Part of a small language model's weights.
Size: width 224, 4 heads of 64, MLP 896 ReLU, vocabulary 1872.
Architecture: LayerNorm before each block, learned positions, biases, tied embeddings.
Training: a variant of Muon for these matrices, 152M tokens, 9771 steps.
MLP neurons of a small language model. Each row is named by its layer, matrix (up: input weights; down: output weights) and neuron, and shows model dimensions 32-127. Each number is 500 + 25 x the weight over its row's rms, rounded and kept within 0 to 999. Numbers have three digits each.
Before each neuron's rows, "fires on" lists the tokens most often at its 100 highest values on Wikipedia text that the model never trained on; "fires before" lists the tokens most often just after its 100 highest values on Wikipedia text that the model never trained on.

fires on: " app", "inal", " App", "emb"
fires before: "ro", "s", "l", "oin", "ly"
L2.up365:524544539485532473523464500530522445488539489489484502510488509479517507505474518519517500493548505460462515451504520517514492538491504496498490457525468516518567437497489483457502472517507513519546520513524488474516485544511476482506488482545488466504494474463507469482531509505515484470
L2.down365:505532468507491481502463491526536482470542473481533487535491555472498472487454524552490486503477502488466514505516467513511488579505461459544535517467500521485550489509530475495480522489541504504495552559516516511511500494482515486498508487484531488480479449474484486496492508496541473506

fires on: " develop", " direct", " produc", " com", " writ", " Com"
fires before: "ed", "ment", "or", "ing", "er", "mer"
L2.up234:487482529452489468474466474477493455461520502500509494460486502546542480487537500473492528517486504459482495499472574483492492512490485483492506461491513457517509462473537494507499504507516526514476484510476542522507479573484533522488492517514495486489484453484521503518547486491544504502
L2.down234:522497482497478472478485508513465467494466506503495495511507483509456502507489490479471507490477534484496486497477479538496463493518504488509493511496483445542503468464488504512495513526468555498531502469493492515524485460490485482498501490535519441520487500522505494482520503491477527527

fires on: " Cl", " Comp", "cl"
fires before: "any", "ub", "ass", "ark", "us", "et"
L2.up662:536512511476492519504509487542524457470491483506480501461473525477532541512498488491540483478479490456498489506538467547504519532530515505495477470511485505524475469527494501479501501517485479514463511462540513485488535536463478477510471494490508517534493484487492533506478497479461556467
L2.down662:518518484478514512517555521482510488477525503471448486457475518505518481491511508486536494492464521502523450485492497502503520499508521498511512479479466542510493468460531549475504494537542512540521483533484480486467495494487518510512498472484461497510466500486507486541468480489520507505

fires on: ".\n\n", ":"
fires before: "==", "===", "The", "A", "In", "D"
L7.up632:518464475543483539516524494540523536504514493490466482538500453461546492485493494514492532483475467485515501507521519494505494490509525491554483507475501471526497481535500537519475506508523449525496508465512502466532484529486510517503441483514462466484512508449483525498522470491482470501
L7.down632:546498559474520501490506464488473528502551494504512512533475511469589558492477451498474462537492510501457511499496501499521474498498522467513470467490538541498506520494491495543528461491477487541478510527533501511502485481451529520508553508510475493495478484475474471527496483489484448519

fires on: " in", "°N", "″N", "19", " March", " June"
fires before: " ", " C"
L2.up119:530451490534480486472545534480515511498491496496481502493473487524503508523494526458491520521500513499496512449434516495463532481488489474496512515521519510514473470514491476511525509552518489481510506514563480482540540495527448509536539522465528496522499479489513532501500463535520506497
L2.down119:514492491510511527484466494499494476544512441551526525529482464499481525462519537502497525504505504493516514524494519506476484494523510454511491516572532516539480477540483531507505493540525497495435519512526493463488518523511511530527520520480527523490507528490539452479464478479481483496

fires on: "ot", "ar", "al", "fer", "ote"
fires before: "ter", "ent", "ed", "s", "ion", "ity"
L5.up372:514478493526474508481483522501537483485533525539484523489475513484502525487522503486492465488455558493481532449431475485495466522485522540531495529469450496502480536510531455484499472478475523500519544517479493467526449540552508511507518475501536519519487505470466473501471492528496512495
L5.down372:491533435516471548512472542503485459489543522538490516541485505471523500476485505506530497497533497480502531519523508502450462507506531507513493527503442529501501533463515449514524485480480500524508523493459530564502509482501486489512477500490555498491501466536514476479520516504517529463

fires on: ")\n", "\n", " |\n", "===\n", "n"
fires before: "-", "|"
L6.up581:525476512521546507508514482515489524500493482486489512511558469486465538530541476488518490498489435510469507499540502506488526482519470498483524511516514556497460486523457486499526500554517475490500532494527479495478517514494523483500451506469527472466479505485513502484513523509535493455
L6.down581:496521523498492456511484478466484525515495542499520484467515521506507516486496485449474516535486461471530536496521454492462508534575473514496506498495492478498496476477497500505533530493494578496466530488475510499522517462492474513567532424498527489501497487526511528532528524479514499510

fires on: " res", " ev", " No", " des", " det"
fires before: "id", "earch", "en", ".", "ol"
L2.up481:494510547489424477498479503444497479495474482497434476495481457507494473505516486436502514469504500491521497504494524512514488505481552587499480520510469503494519532527492477496475552503526469478530487507476499472504536504541445518517523492522493500490460520453474488504501532491512479477
L2.down481:508524524504522511514457545496526467516510491504438484517518482511478469512536510489502473506506500480462480488469503493515517489479537472532508517509500472541526501519506512521500514519508492510486523486477529467491488512509450532517506512506540499472483498436491492547536494501470492508

fires on: "anc", "enc"
fires before: "ed", "es", "ing", "er", "y", "ial"
L2.up548:453470484530537514489520463509496489529553480531456479520470514506507510502412518490542507508523474537543496491476523540501474493523473493512461500472508474494512488513493463473508481521568499504456511521454461498503521485495516527464473477514520493482467464525532470508504496498435481466
L2.down548:487465503556516489507500473514493475511510536468441474516510502509533514508461507502504519472450522503479466524478515538479488503517504527522449420485514493515458505514500471475481505522551529500478491477493458506504499536485526503542530441495559482481503499524528474548505461512490503484

fires on: " ass", " cons", " ex"
fires before: "oci", "id", "ist", "um", "ists", "pl"
L2.up409:484447523501501481487472533525533534482516492482487513509451487486500481495493485467548473475502531500464505514528514474483483525475529467513586502517521528466504463515514492534507490526518486531498499525518466496505464525487503505482533455496512503500498519482498497508487482519486473491
L2.down409:540473515509552442482500467495496507521523502500508505495488495506509513501457494509537483487510527498485538501509522484497507498514481507491522562536514498502491498511507514489494442516496559497479474486487474507475491537521504492502490546478498489483493499490512513503534481519434507498

fires on: ".\n\n", " J", " the", " "
fires before: "==", "===", "In", "The", "H", "Ch"
L7.up34:503492497512458521521495488527535492493538520538487547514451487511474515510496490538466498472519476457477484491470508512500513500468500456527502489487487463503545451530485507494528466495480500482518528507493496502530526455484483518476445499494499503479484500482477509495534451493491476489
L7.down34:491485508502498499495529467516501503455471497512495491478510499509489489485465519466477509497530476510472521527495518502509483453507501507528445478484470510477484494549526511479498509518515464522504523497512524528497530509496524494455516486435514516488501515500489465505535479509495485470

fires on: " Ed", " Geor", " ed", " Ch"
fires before: "ge", "g", "uc", "ward", "it", "d"
L2.up708:483497473468512491511519467511479488522507490492492472490536513511515524469501496504510500517519444499545470490520521500521500497503517490486521553484469482536501491469517498522508451562494497527522550542493507500503467502490519478510529522526511454499495526472452492492481482508505511497
L2.down708:463451493508514495542456487550477491501513508547414482500533514540523518459491484520479511478508526493485491452463495497498520450567501467499498491487533491526496544539481503470492507504498486535483530461538556527484504455498543511464481480509475493473518454489520465492466513513454458478

fires on: "id"
fires before: "ered", "ents", "ual", "ence", "er", "ing"
L2.up416:452486466474499514511466503479529493470509501503481523487482505503433575480506525491482500504484482546501484527522520481486485487465533466472523463511476487498555501516535503538493478447491497500506476507482509517514496439460512511478483515499460534485504489495485502517485518493507456482
L2.down416:480492507477505494451508518494550554491474521503498515505494484480471477476534453503475485508517485474501495552480496526502496501511525538475529491499503433524504484522516483481454547512478505510536545501454482510467505510493457491501520483457503476477500457543498543540483498505524517502

fires on: "0", "7", "8", "1", "6"
fires before: " |", "%", " (", ",", "th"
L7.up317:497513517495458499488512505498499508528516495519470444507471500472492487510508519565468534518541469503500521472489524496514498503527494501500514506481535488507517490540520494459517514509520460488493516498500505511495529533523489501477543511481547528506544507520477462487490469516455482513
L7.down317:486533504516480530498503509527534515509454474490492556477455506503525444525534520505480503517526481494601472518446467519483494532521461564471515515468498466508511490465499510492465494482488493473512504510491505507535530481484503446515517516478516507498489508568489494522468470526513462507

fires on: " United", " U", "he", "ish"
fires before: " States", "p", "N", ".S", "el"
L7.up347:518488530490494465486479517488469513472516536468491476532497472503505483530497466501475507542497505542532465465495498506516486513487514533474536468489479536507518495502472450504533486438496445526498501478496523501506484525494534461505528489431488486514463519493478539482505534514477489483
L7.down347:537532485520472497524498466519501561532477490508459477514515511532496465535526518465526486530528504505507521504495507494458485464533518540510470472524454543507502473521487483494510498473515516466513507519510537508507484500482532491477504520495489555465514531506480511443467477516508443513

fires on: " |", " /", " W", " ", "1"
fires before: " ", "%", " (", " +"
L6.up380:447472493505476510513521491488463544509507502485540486505515493480436467490529475491499522525537511522533498515483488477527517516453474515515523490502513515525521454541516463506495492510461526443480474519550532515471553529461503479517531511461508484520524528450497520528492454507533540491
L6.down380:496518469478505512425536512497519513453523466469437457514514473481431511546523511522496522474483493520536525503486541476559498495519517503499500507483465496500526490519476485489505526546520482509509486507497490468435547504486545492525518486468525514510505489522511504500464500476492478478

fires on: " comp", " exp"
fires before: "an", "os", "le", "and", "ar", "osed"
L2.up473:537470523480495507503548498496484483557481504477525488514541515516541525513470503519505505485458466513506488531529524451517506496476478528503535465512502491524530452484499543535481477522512500488502526524513487518499475504539498530462490470545518524517515503477488511524441491498475537499
L2.down473:511472515462527507463523486528453479504505500516491460464502495483498503531519506527537454530458516514481489478539513493517491505500496507519518500535496527567498518518504486486516520522528490489498517492443524501525494499516535504475458466516515516510478496474479512545489472460490512507

fires on: " |\n", "yn"
fires before: "|", "|\n", "ast", "|---|---|---|---"
L2.up92:536504488510495535480497511524484508466493510507463467573468473513511478463480480491442531532508515508481497501533515499543495475502428526497528497539501506487499495484499507554521466483476450511449533469550511549462513463502512485501505490493505519498491452475507496525452479494510538447
L2.down92:453478546508523485509510521490503502490516469500529505477496500536492479533538520481520484480510467536435493541419485506520526533526493466503493522525466472556483481483519507521519509473488521479536526490483489482517459510435524505469518472500523503487491537502440523511467504445491578512

fires on: "z", "all", "t", "k", "x"
fires before: "il", "er", "is", "as", "t"
L5.up683:533411535510498524548486510500517465534490450513497497492473491538500461505447505523531485499523528538513464531459537498474496522488478493480515475513522471500445535479479485486485499532495506512499544515491492463459474485545528515482467507475466523486520518512511501529498489490482498490
L5.down683:532524502527508531487537507478467488510509491499542570501527491518529489513491517486488526528506504522474492496469494525515486507462496467483525481496523501558473509484512540489469521494481496521471512532514495467531540492528451485478520485501559508488512492491498489498501520486500553464

fires on: "ru", "inn", "stru", "rit", " compet"
fires before: "ct", "er", "ction", "ing", "g", "it"
L2.up635:481483485496517520480479481527538486473500479513480494530509485513510471526515454492518474469485471539518517517508491494513458515480430488499537485511451511542522493495444499522530495467519516511529498526550498505480515506504519487535485507547498527511480449478497504539508493503489497453
L2.down635:488448513520534500517494495493517453494505506503434508550542503508540455499501497489477495476544466486483467523510496491473485497495512489500526475515476473519514509472474457492508439501524556485506506448516483485471462497490555537493522509527496480526477464506506503462518505492511489510